{
  "activation": "geglu",
  "qk_norm": false,
  "bias": "none",
  "tie_embeddings": true,
  "init": "uniform",
  "lr": 0.00654,
  "lr_mult_down": 1.5,
  "beta1": 0.95,
  "lr_head": 0.0054,
  "grad_clip": 0.5,
  "schedule": "wsd",
  "decay_fraction": 0.613
}
MLP neurons of a small language model. Each row is named by its layer, matrix (down: output weights) and neuron, and shows model dimensions 128-255. Each number is 128 + 24 x the weight over its row's rms, rounded and kept within 0 to 255. A neuron's up and down rows have the sign that makes its largest values positive.
A block is one neuron, or neurons of one layer that tend to fire together. After each block is what it responds to, as a language model described it from the Wikipedia text at the highest values.

L4.down148 [122 120 111 121 127 132 130 103 125 132 155 105 110  93 104 134 112 150  93 106 124 140 143 119 123 103 125  97  89 129 168 128 157 174 127 173 118 132 106  99 105  76 103 118 125 156 138  72 132 151  80 152  90 115 134 136 141 132 153 150 107 138 119 121 109 176 127 158 125 116 136 144 152 162 160 113 128 125 115 144 139 106  94 145 159 107  89 146 147 116 104 103 119 115 155 121 117 162  88 172 105 112 123 135  91 125 159  96 150 127 156 138 174 128  87 143 158  97 125 143 155 116 163  89 100 113 132  92]
L4.down1080 [146 101 131 159 149 114 165 118 101 133 136 112 143 139 100 147 161 126  99 115 144 134 102 108 152 105 102  98 160 160 110 112 118 115 152 134 164 111 127  87 106 103 132 111  96 178 152 166 135 106 122 101 113 154 128 134 131 169 123  97 124  86 166 118 161 142 132 140 112 141 124 179 132  89 101 108 113 140 115 148 174 106 117 136 118 129 125 143  88 133 123 180 162 104 123 153 105 131 146 135  61 162 106 142 149 100  91 149 101 117 137 158 108 129 140 131 152 128 142 167 137 134 145 133 124  80 126 119]
L4.down1141 [140  95 127 108 168  86 154 135 148 107 127 104 128 155 124 150 133 138 103 147 189 126 142 159 202 132 106 108  90 165 138 132 198 132 110 176 131 120 138 126 153 106 122 131 109 113 166 112 109 155 129 121 127 134 143 117 146 126 131 123 124 172 117 131 133 162  89  96 132 132 160 110  95  85  81 130 153 169 137 145  86 133 116 108 127 134 161  70 119 139 148 151 142 158  80 114 104 106 143 197 161 111 142 170 157 124  91 139 138 119 194  95 145 127 126 129 154 106  92 118 102 108 166 131 102 160 156  79]
L4.down1380 [138 121  96 181 132 128 128 155 115  99 131 136 127  63 141 140 135 114 118 118 149 190 103 126 141 121  83 113 114 136 106 140 115 129  75  86 136 101 127 162 127 118 129 139  90  94 153 133 106 186 110 160 100 115 178 141  94 108 141 142  70 148 140 148 115 148  83 160  94 130 107 103 127 155 104  68  99 122 196 152 167 142 134 116 163 128 132 165 113 130 141 150 139  96 128  71 127 104 121 143 187 154 103 135  98 178 162 147 118 146 125 145 114 124 145 152 132 137 129 133 137 104  96  86 140 105 136 128]
Description: Predictable mid-word fragments. Word-piece fragments inside a word whose ending is predictable, above all ed in "Preceded by" succession boxes, plus Greek, Swedish, Wolverines.

L3.down859 [139 102 151 118 175 127 117 127 133 155 155 149 142  77 150 132 131 159 120  95 112  99 145 147 112 117 153 135  62 113 137 179 111 109 150 154 172 151 139 103 120 163 140 133 136 112 136 146 139 112 119 140  92 132 174 104 143 145 145 148 127 148 122 120  99 113  99 149 141 126 150 161 165 105 178 129 111  96 172 104 172 146 141 148 118 120 127 104 140 112 162 144 157 151 134 153 151 120 133  76 124 145 141 157 147 110 107 140 155  94 113  87 136 113  91 148 152 130 131 119 101 108 185 173  94 147 149 187]
Description: Mid-word pieces of split words. Second or middle subword piece of a common word split oddly, often after w/W, such as wa-ke, W-hi-te, kn-ee, Shre-ve-port.

L2.down522 [137 133 131 111 153 171  99 117 104 132 156 104 122 141 126 127 131 114 147  83 168 117 118  98 102 103 154 134 114 108 121 134 132  88 163  93 164 125 136 135 179 108 113 117 147 170 151 135 100 121 143 124 137 102 163 134 142  88 115  65 172 111 120 148 117 149  97 140 151 119 143 126 136 153 160 124  83 138 110 103 134 112 160 110 134 143 130 157 132 119 176 140 113 144 107 139  86  96 151 133 169 132  82 125 113 103 117 125 160 115 164  99 119 166 157 152 143  77 123 140 162 175 130 144 107 146  97 102]
L2.down610 [ 96  96 151 122 170 135 122 152 123 127 145 145 160  88 103  80 107 140 120 160 151 157  96  90 110 133  97 141  75 164 167 104 113 117 140 152  85 137 150 123 119 140  74 154 129  90 150 137 122 145 106 129 116 113 144 123 147 111 114 141 139 136 162 120 126 168 163 121 128 131 159 178 114 154 139 137 163 107 130 134 132 135 128 122 157 137 158 136 135 138 151 107 131 140 157 105 191 128 137 175 117 137 112 133  99 169 129 127 153 148 146  75 175 122 141 138 163  60 113 147 128 113 110 115  99  89 129 132]
L2.down933 [124 155 132 116 127 110 107 139 172 114 167 184 160 153 135 116 143 124 119 161 117  96  80 146  87 127 126 152 126 189 144 158 158  98 132 147  81 157 166  95 130 122 149 131 119 172 150 133 121 165 140  92 127 112 157 129 181 146 152 143 118 110 128 125 155 115 115 100 131 139 152  93 110  92 133 171 147 153 128 128 116 147 151 129 144 124 179 118 134 133  93 137 136  92  90 129 130 113 143 128 132 139 169 131 160  72 125 119 134 142 118 154  86 130 152 100 164  89 128 146  76 131  85 107 140  91 125 138]
L2.down1070 [137 107 133 118 128 113 121 163 116 168 140 138 152  85 145  78 137 124 153 166 165 140 142 132 141 158 145 127 124 169 157 141 137 155 139 121 179 159 148 132 133 131 133 146 117  91 156 161 121 128 116 117 137  85 184 138 102 106 166 126 146 101  95 113 103 135  87 134 139 109 131 146 170 114  98 128 136 115 152 124 113 129 146 144 102 100 153 122 128 114 128 125  89 119 103 154 128 104  87 147 112 131 109 139 122 139 149 111 131 190 122 131 128 135 118 126  97  94 103 120 139 136 153  93 111 142  99 158]
Description: Mid-word fragment after short prefix. Second word-piece of a split word, usually a name or rare word, coming right after a short capitalized start like We, Le, Ste, He, as in We|is|s, Le|is|ure, He|a|ven.

L3.down70 [170 136 121  95 156 123 102  88 117 136 133 171 122 151 104 121 130 113 132 170 124 121 127 166 116 125  94 152 132  94 129 125 120 125 113 133 117 150 134 131 145 118 123 117 138 190 129 135 150 136 110 150 106  29 160 105 168 105 120 154 133 158 141 108 128 110  85 117 156  95 153 141 113 118 129 143 116 111 141 124 109 131 122 133 186 104 146 113 126 139 136  80 112 133 128  93 162 124 108 137 108 125  88 107 157 156 113 122 131 102 137 135  89 123 120 141 149 121 155  98 120  84 160 129 151 121 154 154]
Description: Mid-word continuation pieces. Middle word-piece tokens inside longer, often proper names, right after a short opening piece, e.g. Le-is-ure, Le-ed-s, Lo-ire, Le-ip-zig.

L3.down748 [125 137 135 127 108 131 101 133 150 136 180  95 145 148 133 107 129 176 121 125 139 125 144 138 205 108 129 132 146 118 164 134 138 159 121  96 125 130 128 161 141 184 178 106 147  78 140 121 115 116 158 124 125 139 132 161 131 124 110 134 131 131 135 109 129 137 126 120 108 194  92 135 159 140 152 103 124  97 114 122 161 112 104 132 148 104 184 113 137 125 144 150 119 127 142 134 131 121 103 126 168 153 118 162 141 141  94 123 131 106  92 135  85 110 153 154 163 115 152 136 140 154 113 136 142 130 131 126]
Description: Sentence-final periods. Periods closing an ordinary sentence in Wikipedia prose such as plot summaries and biographies, before a new sentence or paragraph ("…with his father Vishwanath Rao.").

L3.down509 [134 145 137  85 128 104 115 120 123  67 136 152 141  79 132 116 136  76 142 152  98  63 113 113 100 121 164 109 147 114 136 111 144 155 166 107 125 129  92 136 108 153  71 120 115 125 124  97 140 152  90 128 141 119 146 144 167 128 143 103 159 114 130 129 181 120 104 161 165  98 134 110 106 119 110  95 136 128 114 132 137 129 129 133 181 126  86 125 161 115 116  80 142 152 109 113 148 187  86 118 126 129 121  96  95 170 105 217 135 128  92 115 129 122 131 129 139 134  76 124 136 132 101 118 113 108 104 144]
Description: Locative/temporal "in". The preposition in, plus table separators like ; or |, introducing a place or date after an event or venue name, e.g. Championships in Christchurch.

L2.down19 [157  98 106 102 147  96 121 119 162 149 155 106 134 109 106  83 110 177 148 111  91 145 128 182 111 124 156 108 140 125  88  93 134 110 125 113 116 126  81 124 129 140 127 125 139 176 102 139 120 135 129  90 102 134 112 121 126 153 144 125 121 166 115 105 119  77 129 162 140 149 150 119 142 140  83 163 143 140 133 146 170  79 128  93 101 150 104 125 146 130 136 163 121 152 111  95 135 134 139 145 159  83 143 146 144 122 159 115 144 121 129 127 157 113 132 130 162 137 135 103 121 147 121 129 120 135 131 127]
L2.down970 [169 118 118 130 147 119  86 114 163 163 120  87 110 160  94 123 129  75  99 137 134 135 138 124 119 196 103 151 108 135 164 133 120 135 139 132 115 151  71 135 106  94 131 142 148 149 111 145 134 124 154 121 162 122  96 152 159 130 141 136  92 128 145 101 113 161 130 133 128 171 223 145 144 106  99  91 175 159 132 121 120 110  83 132 111 112  90 116 156 142 124 131 145 132 131 100 132 132 153 137 116 114 103 120 111 162 122 141 103 137 132 152 143 119 155  99 120 137 151 124 128 126 140 102 105 138 125 176]
L2.down1182 [138 127 144 152 177 134 115 144 146 123 170 127 101 104 144 139 156  94 109 169 108 159 136 117 145  82  81 100 110 135 139 184 147  92 123 141 104 130  98 149 136 107 132 142 108 144 154 156 104 129 131  71 127  98 121 119 163 135 111  98 112 134 132 132 131 172 147 129 128 147 132 149 151 114 102 125 147 138 140 113 134 100 122 154 131 126 128  82 165 138 111 139 153 109 157 166  66 121  85 130  73 152 168 102 145 116 158 111  98 130 185  80  97 142 130 148 140 111 131 142 126 139 150 101  90 128 153 135]
L2.down1289 [127  96 138 131 154 138 131 140 114 111 122 118 131 117 110 100 124  97 103 178  74 127 157 125 121 111 208 151 161 108 121 158 136  76 141 179 104 151  93 137 136 146 159 120 121 140 126  83 134 107 100 117 164 161 146 122 115 101 154 110  87 129 126  70 114 141 109 139 122 171 144 105 147 100 120 132 116 118 127 141 154 127 104 148 147 145 126 116 108 118 135 112  86 148 144 138 101 102 147  91  95 127 104 121 122 139  89 115 140 103 138 101 119 113 164 116 130 170 108 110 102 157 156 105 102 150 122  90]
Description: Word-internal pieces after W. Second word pieces of words split after an opening fragment, most often W or w, as in W-ives, w-reckage, w-ed-lock.

L4.down520 [155 151 119 134 114 152 146  98 103 166  81 151 135 120  87 134  89 126 104 137  90 143 105 123 133 162 155 157  91 149 121 143  79 107 143 101 109 115 197 153  94 137 135  89 120 167 134 125 115 112 137 190  49 125 129 126 147 162 134 115 107 131 123 143 126 100 134 137 117  95  92 104 139 173 144 137 113 106 129 155 134  87 133 117 127 134  97 124 160 143 139 142 113 128 102 133 131 121 121 151 107 101 116 121 103 126 112  93 167 140 126  97 114 120 113 102  97 122 137 132 120 101 130 155 113 145 102 179]
L4.down840 [157 102 121 126 133 116 131 129 161 151  89 144 124  95 112 140 133 131 162 100 143 140 155 109 136 100 161 138 149 139 133 157 154 131 171 153 123 165 136 196 144 109 132 139  85 139 178 139 118 171 136 132 130 153 146 128 140  82 116 120 120 113  91 110 144 132 123  83 141  89  89 102 126 133 145 119 137  97 123 149 119 101  86 164 129  87 129  99 127 130 124 142 139 106 193 174 110 134 134 100 131 110 125 106 105 132 114 164 132 125 112 148 103 101 164 144 120 148 106 110 148 103 125 126 140 136 135 100]
L4.down849 [148 111 127 114  79 136 106 170 129 141 133 111 164 119 153 111 142 123 106 105 158 139 162 115 156 144 116 138 149 120 132  96 147 103 130 120 138 135 150 146 126 136 142 138 130 113 149  97 117  94 110  99 142  99 142 142 126  96 144 146 122 134 142 133 118 114 182 161 116 102  71 114  76 126 124 106 121 160 121 119 120 114 130  82 159 115 153 155 135 131 131 124  99 152 156 170 113 114 132 108  98 121 145 112 168 131 132 150 131 145 138 164 176 132 106 152 116 132 141 158 116  66 132  67 112 158 132 120]
L4.down1095 [122 125 125 118 152 181 144 111 103 130 100 108 158 146  96 102 129 168 124 119 145 117 133 124  85 141 143 113 155 151 112 143 115 128 142 135 114 123 136 120 138 116 122 145  93 156 128  90 119  88 160 135  81 118 137 117 168 153 120 152 159 129  94 110 130 115 142  94 125 125 108 167 124  95 131 143 156 117 135 153 116 149 104  97 123 139 121 101 125 115 148  97 125  89 152 118 136 116 146 127  89 152 131 135  84 164 157 157  95 141 151 158 129 110 117 140 117 106 140 149 129 107 194 174 120 122 151 113]
Description: Inner digits of numbers. Digits in the middle of multi-digit numbers, especially map coordinates such as 93° and 39°, plus counts, scores and dates; occasionally mid-word pieces of names (Sho, e).

L4.down21 [166 139 139 112 102 123 124 135 166 116 114 138 187 137 125 148 164 126  82 127 126 124  96 115  93 139 150 118 101 120 129 137 129 142 141 144  86 104 139 164 135 143 139 115 106 113 124 147 172 125  96 128 125 140 122 115  76 147 155 156 142 139 107 151 149 121 124  98 160 147 101  91 132 126 116 103 128 109 147 145 134 143 126 133 137 189 167 103 154  67 120 156 158 109 171 119 141 143 176 116 105 135  82 141 135 115 150 158 153 128  99 137 117 161 133 127 108 140 142 128 142 119 133 145 108 140  95 132]
L4.down744 [123 139 162 122 115 112 127 132 120 154 144  97 170 136 119 133 151  98 120 155 114 161 135 127  75 152 141  97 108  97  76 155 131 144 142 130 107  99 137 166 119 111 139 102 150 126 118 143 133 140  98 110 135  96 137 116 117  74 152 155 149 174 132 141 162 135  96 140 177  95  80 162 144  99 115 140 143 161 154 154 162 156 142 160 130 131 133 136 129 107 141 134 121 134 133 136 154 226 146 141 125  97 158 126 130 124 131 149 115 135 149 122 102 159 140 119 127 109 102 130 164 168 133 112 131 123 109  94]
L4.down1182 [127 131 166 137 163 153 139 168 148 125 141 128 119 100 102 170 122 142 116 156 109 177 142 119 106 110 101 146 131 136 163 161  63 145 118 124 132 153 129 113 115 130 128 148 100 112 154 112 133 138 120 152 154 134 114 134 145 110 115  94  75 139 107 141 147 118 144  78 117 139 121 159 108  83 166  84 120 111 105 137 132 124 138 131 144 146  86 146 112 115 144 123 134 132 125 160 177 152 130 153 134  91 151 132  90 145 104 113 165 135 105 157 151 126 128 131 135 100 142 112 133  80 101  97 101 151 119 152]
L4.down1320 [116 156 121 109 130 151 110 137 119 106  96 108 157 120 157 130 110  97 105  94 136 101 138 100 117 104  98 117 116 106 122 102 101 133  83 146 155 143 143  95 132 121 127 144  95 140 169 110 175 101 139 127 149 115 105 137 134 156  81 143 111 114  92 138 182 127 127 152 132 152 133  87 152  81 119 149 161 144 128 168 126 127 104 107 200  90 143 152 148 140 154  75  97 174 105 134 120 122 119 122 130 160  83 116 108 108 119 147 154 146 125 136 130 152 140 164 150  79 111 112  80 129 101 128 125 125 153 184]
Description: Preposition "in" after events. The preposition "in" after degree or event phrases, introducing a year, field or place, as in doctorate in 1925, M.S. in mathematics, folded in July 1983.

L4.down303 [139 104 104 106 138 137 148 133 166 175 133 108 131 114 190 168 160 103 137 166 154 157  80 111 137  95 149 156 100 136 189 143 156  96 128 114 141 132 106 113 140 148 139  76 110 119 138 108 143 108 119 112  83 114  99 144 102 115 147 121 157 109 107 137 170 125 106 126 132 112 105 143 132 126 128 104 132 110 136 107 140 131 107  75  92 130 106 168 124 139  65 118  96 102 127  94 162 108 128 159 106 124 143  98 119  89 105 131 128 134 143 122  81 117 156 126 168 128 145 101 105  93 112  74 130 120 177 158]
L4.down320 [147 137 142  92 116 130 138 108 143 128 131 123 123 124 111 169 137 175 120 125 167 123 152 118 130 138 105 112 176  97 132 135 102 138 138 131 142 118 155 128 211 114 191 103 115  94  88 126 130 132 140 133 126 146 148 124 142 121 135 106 117 111  92 129 113  99 145 130 126 132 115  99 125 158 125 156 124  82 127 121 142 141 108 116  59 141 135 154 120 165 168 145 113 150 100 117 159 176 149 121 103 159 135 105 150 101 126 171 125 175 116 182 147 120 132 108 126 134 116 160  94 123 119 142 151 104 161 116]
L4.down493 [142  61  85 138 131 136 159 135 108 121 113 178  78 133 118 124  92 145 136  90 135 158 121 123  78 148 115 160 129 112 141 156 124 149 120 142 136 146 114 124 129 141  91 128 143  97 104  89 121  78 169 113  80 152 127 135 173 134 133 116 144 140 128 125 107 115 138 116 148 135 123 138 138 169 109 143 114  86 137 138  90 162  77 105  98 124  99  88 127 131 161 156 124 129 168 153 113 105 144 142 111 163 159 121 115 104 147 143 114 115 107 148 120 124  93 130 148 116 131 116 116 119 154 113 113 154 149 199]
L4.down1180 [135 125 128 149 178 162 135 127 124 128 125 109  92  91 124 117 101 146  81 129 134 101 136 182 150 145  64 159 138 129  93 153 156 112 102 123 135 122 124 130 128 119  95 152 169  91 121 124 136 134  97 136 137 113 145 167 132 109 114 131 135 118  89 125 150 107 116 129 137 200 161 134 123 117  97 109 132  76  90 133 119 120 136  70  61 107 107 131 106 154 121 131 108 117 133 135 112 156 155 126 119 146 108 159 124 142 122 143 112 108 112 139 105 118 100 125 136  91 128 136 147 133 142 112 133 126 125 163]
Description: Wiki section heading start. Opening == (and ===) marks of a new Wikipedia section heading after a blank line, as in ==Track listing==, ==History==, ==Deaths==, plus a few stray mid-sentence word pieces.

L2.down456 [ 98 135 162  99  92 150 137 109  96 183 167 141 148 105 126  80 101 106 124 129 149 109 135 123 125 158 149 151 111 155 114 191 124 123 116  95 149 146  86 129 179 144 107 165 113 100 103 106 141 107 110 208 122 107 156 121 100 137 127 151 151 114  92 117 110 133 106 176 159 140 116 158 104 135 150  93 113  90 141 115 118 161 121 126 137 142 140 129  64 147 104 104 114 113  98 116  76 134 122 110 135 135  88 165 117 134 126 147 114 106 156 146 149 125 141 117 124 158 140 148 112 158 143 126 110 117 109 161]
L2.down516 [ 96 133 147 107  94 154 131 143  98 107 123 136  93 179 127  89 142 106 120  92 151 155 129 107 162 176 136 132 117 153 136 133 132 160 124 175  99 155 151 128 114 127 155 114  82 130 127 150 140 110 152 112 122 123 162 120 106 106 117 142 137 142 100 118 139  89 156 131 116 139 128 192 120 136  82  95 119 103 101 128  94 131 122 165 125  71 110 135  90 128 131 143 132 111 149 117 137 158 164 115 101 143 113 170 138 134 117 172 103 129 126 124 141 117 148 106 108 154 151 125 214 125 157 107 176 142 142 126]
L2.down633 [144 109 133 154  93 119 105  92 133 146 161 145 180 173 109 123  90 131 122 153 128 139 171 129 170 167 136 134 159 138 128 168 121 151 102 121 113 130 159 129 121 130 112 120 174  83 164 128 141  79 138 172 136 143 116 130 119 134 137 147  81 152 100 111 139 103 106 115 100 156 114 142 133 148  89  71 131 121 128 113 162 134 118 141 130 138 139 100 129 129 129 153 153 113 150 100  96 119  98 152 164 135 111 185 159 123 144 158 194  87 122 122 100 141 128 123 133 144 146 140 119 140  78 148 134 173 146 153]
L2.down991 [181  96 174  97  68  93 142  76 142 175 123 108 147 107  95 161 148 189 109 146 117  82 131 135 134  75 119 167 165 131 116 150  79 125 124 148 112 156 128 137 118  91 162 180 132  95 132 146 135 118  94 154 142  92 160 160 124 102 127 140 108 145 145 128 168  82 123 131 117 122  98 135 149 129 119 116 115 112 134 160 149 137 120 172 108 109 110 131 147 117 100 156 162 113 131 105 161 112 150 133 132 170 142 131  97 150 128 156 161  79 130 124  97 176 159 144 108 138 149  99 157 131 110  98 122 101 122 167]
Description: Year's second digit. The second digit of a four-digit year in dates, mostly the 0 of 20xx and the 9 of 19xx, e.g. "14 October 2015", "1955".

L2.down147 [141 126 120 101  95 180 145 108 106 129 101 156 158 131 130  92 145 157 120 130 154 161 150 130 118  87 125 168 149 151 154 156 108 165 100  95 130 177 166 146 127 146 124 125 121 121 142  98 149 139 106 103 129 108 127 143 119  90 104 112 110 134 131 174 141 132 149  88 112 115 133 112 155 130 132 123  98  70 100 107  90  77 111 104 102 130  95 134 160 167 136 183 167 129 111 118 165 106 117 167 115 141 144 103  91  97 126 181 126 136 136 166 152 137 167 115 113 103  75 108 118 135 172 152 126 133 198 131]
L2.down547 [ 85  62 159 148 135 157 108  84 124 122 119 134 135 150  93 122 131 119 127 130 122 109 139 122 124 117 115 113 158 115 141 134 109 117 124 190 131 149 178 169 142 168 142 145  94 112 120 143 116 115 117  98  83 153 147 144 127 116 119 109 137 128 140 131 115 114 140 128 111 134 123 108 109 178  62 127 105 144 138 143 131 112 150 121 129 161 146 122 156 166 132 115 137 105  95 136 113 125 145 154 131 175 162 148 151 112 126 130 122 118 142 145 124 154 176 130  98 119 115 136 131 133 168 118 151 153 142 144]
L2.down813 [164 147 183 183 163 106 111 115 142 196 132 148 141 142 162 154 103 161 120 118 162 125 130 155 105 143 116 140 122 138 162 133 122 189 134 129 157 133 137 128 169 116 133 165 118 121 106  82 102 123 106 130 111 146 126 125 164  69 110 131 100 142 103 137 127 135 131 106 130 124 159 118 126 174  70 161 130 127  98 129  87 131 104  98  92 151 118 147 116 142 133 148 120 108 155 146 178 132 138 151 106 131 113 134  93 113 131  85 137 123 108 122 179 110 125 101 182 133 151 149 109 158 130 101  83 163 101 103]
L2.down1282 [ 98 133 103 148 142 114 102 137 173 130 153 105 119 236 130 118 116 145 160 148 164 106 108 170  84 136 147 141 146 124 138 124 119 100 127 154 142 178 147 156 113 125 155 116 122 127 115 168 131 115 110 102 103 127 133 100 136 156 127 102  92 109 115 100 113 122 140 130 143 128 114 157 181 155 110  86 163 114 122 105 149 120 115 137 130 123 130  98 188 131 137 107 148 117 123 138 129 106 132 157 150 132 180 125 120 171  96 136 127  60 128 147  78 153 142 166 131 127 152  98 127 164 180  72 127 145 119 148]
Description: Wiki section-heading markers. Opening == or === markers at line start that begin a new section heading, strongest right after tables or lists (Track listing, Venues, History); also - bullets in infobox lines.

L4.down265 [113 187 115 103 154 103 119  90 129 101 152 105 131 160 130 139 113 118 168  84 113 130 114  87 131 146 123 165 137 165 124 152 130 135 147 152 118 167  64 148  72 147 115 120 113 142 157 102 152 159 119 127 108 149 127 123 109 139 163 107 153 124 140 140 124 164 134  94 126 157 123 108 134  79 158 161 145 105 120 153 140  91 129 106 117 194 134 116 131 119 118 144 141  95 128 106  70 124 148 122 113 122 191 132 182 142 136 120 118 156 151 134 136 163 135 130 157  95 129 132 144 101  91 134 142  92 151 126]
L4.down481 [140 107 113 133 142 116 129 121 138 130 149  84  84  95 176 133 141  85 141  93 130 125 141  96 164 119 122 145 146  99  91 115 156 133 122 151 172 125 139 139 155 168 181 172 109 143 138 178 138 151 102 126 150 165  99 139 126 147 108 143  90 131 107 157 125 115 140  84  86 147 136 119 152 158 134 125 156 111 111 122 130 148 129 125  93 138 155 115  80 153 147 112 124 123 138 130 120  98  67 111  66 171 141 147  96 142 117 123 103 131 129 117 114 109  72 139 150 123  95 117 156  87 138 128 152 123 128 151]
L4.down492 [147 125 105 142 166 106 132 167 112  89 166 117 120  96 128  94  88 102 126  75 180 135 148 164 129 125 129 147 116 140 149 126 121 119 113 146  89  91 131 112 140 112 131 148 130 140 137  98 168 138 149 112  95 124 144 128 142 130 135 145 114 133 143 168 138 123 173 113 175 116 114 138 136 128 146 107  64 146 125 113 170 118 113 163 122 137  93 133 120 166 120 105  91  71 145 162 124 121 127 147 111  96 106 133 118 148 106 109 112 157 136 133 121 123 160 147 117 149 104  94 171 104 113 108  89 107 154 173]
L4.down1272 [116 131 109 121 130 139 165 151 161  87  98 124 102 197 106 121 177 130 166 143 106 121 169 102 118 152 140 121 145 144 144 134  84 112 129 150 139 115 131 148  81 146 139 199 118 170 163 179 135  99  91 120  55  81 147 112 109 134 116  81  96 138 142 126  86 140 177 134 129 152 155 125 118 130 161  85 159 113 148 108 130 150 149 156 102 122 109 117 105 160 118 124 128  99 106 108 165 147 137 118 107 157 123 164 148 171  77 113 131  94 148 140 120 112 144 127 103 106 131 108 125 173 162 101 130 104 109 123]
Description: Year second digit. Fires on the second character of a four-digit year in dates, such as the 0 in 2015, 2023, or the 1 in 1989.

L2.down619 [ 74 121  93  92 131 149 146 131 152 104  90 120 114 109 103 112 136 118 117 128 149 154 119 108 135  90 145 164 162  98 140 130 132 132  83 131 109 119 144 147  87 139 136 128 159 127 108 135  99 101  95 148 142 145 124  97 106 139 117 109 125 123 173 117 145 161 111 139 129 116 155 122 128 157 158  98 115 135 114 138 136 128 132 157 140 167 105 116 109 122 138 116 137 137 131 142 120 119  93  81 133 148 143  94  67 156 144 131 122  77 165 136 184 120 145 140  96 103 161 128 150 114 123 134  84 106 103 108]
L2.down810 [178  97 132  92 120 102 163 126 144 108 159 101 128 134 104 143 134 107 158 118 109  99 113 109  98 162 133 105 125  99 136  85 138 150 156 163 153  70 142 151 159 104 130  83 106  86 172 141 167 114 155 116 146 155 128 154 120  90 149  95 130  72 141 119 128 124 106 112 135 108  76 140 130 120 115 173 141 144 118 112 139 109  86 149 145 103 122 103 137 128 131 119 117 112 135 145 160 175 134 108 100 101 138 120  97 138 137 143  94 124 165 135  93 149 102 124 142 137 157 137 144 131 131 149 136 129 129 120]
L2.down883 [126 110 103 113 106 127 129 121 154 132 164 142 121 158 148 151  93  95 132 138 151  82 116 133 110 145 145 147 130 119 125 111  99 128 115 169 162 160 129 143 129 199  92  87 142 114 144 108 154 118  54 120 111 136 169 111 187 115 153 102 124 130 118 132 100 121 121 123 119 152  84 116 112 112 120 138 178 141 125 100 155 153 135 101 125  83 117 150 120 146  97 154 146 117 144  78 135 133 120 124 121 168 113 137 132 127  99 135 112 119 137 109 120 144  99 116  90 136 150 116 130 110 109 181 154 155 129 120]
L2.down1309 [175 117 111 120 131 114 131 151 161  83 165 107 127 103 162 104 161 151 124 138 147  82 108 112 136 151 110 119 135 148 123 101 117  79 137 144 159 142 117 151 111 159 121 121 132 143 127 145 162 155 120 125 144 116 136 112  92 162 182 153 144 106  93 139 117 142 126 121 142  74 102  95 137 107 129 151  94 144 115 122 110 159 120 170 130 145 130 104 122 106 100  95 146 115 162 161 126 161 158 105 125  80 140 171 115 129  92 121 140 113 145 162 147 137 146 149 173 136 122 116 147 134  79 101 136 161 120 159]
Description: Place-name linking tokens. Prepositions like in, at, near and commas right after a place or entity, leading to a larger location: "born in Tinmouth, Vermont", "commune in".

L3.down298 [123 121  93 145 140 115  79 114 163 142 111 142 103 136 107 137 161 101 149 123 156 132 131 152 120 103 117 178 147 175 111 192 150 141 106 128 124 146 179 153  96 103 113 107 124 145 136 123 155  76 122 124 126 100 128 157 130  89 130 111 121 138 128 113 128 162 112  68 123 134 114 116 132 111 100 140  96 125 120 112 109 116 142  98 136 101 160 142 153 134 169 135 125 109 149 140 145 144 167 157  87 159 103 111 122 137 116  99 123 126  75 179 118 101 185 106 155 163 147 106 163 171 146 150 169 128 125 181]
Description: Wiki section and table markup. Markup at line starts and in structured data: ==, ===, ==== heading openers, table | cells, infobox-list colons, plus odd mid-word pieces like ri in Private.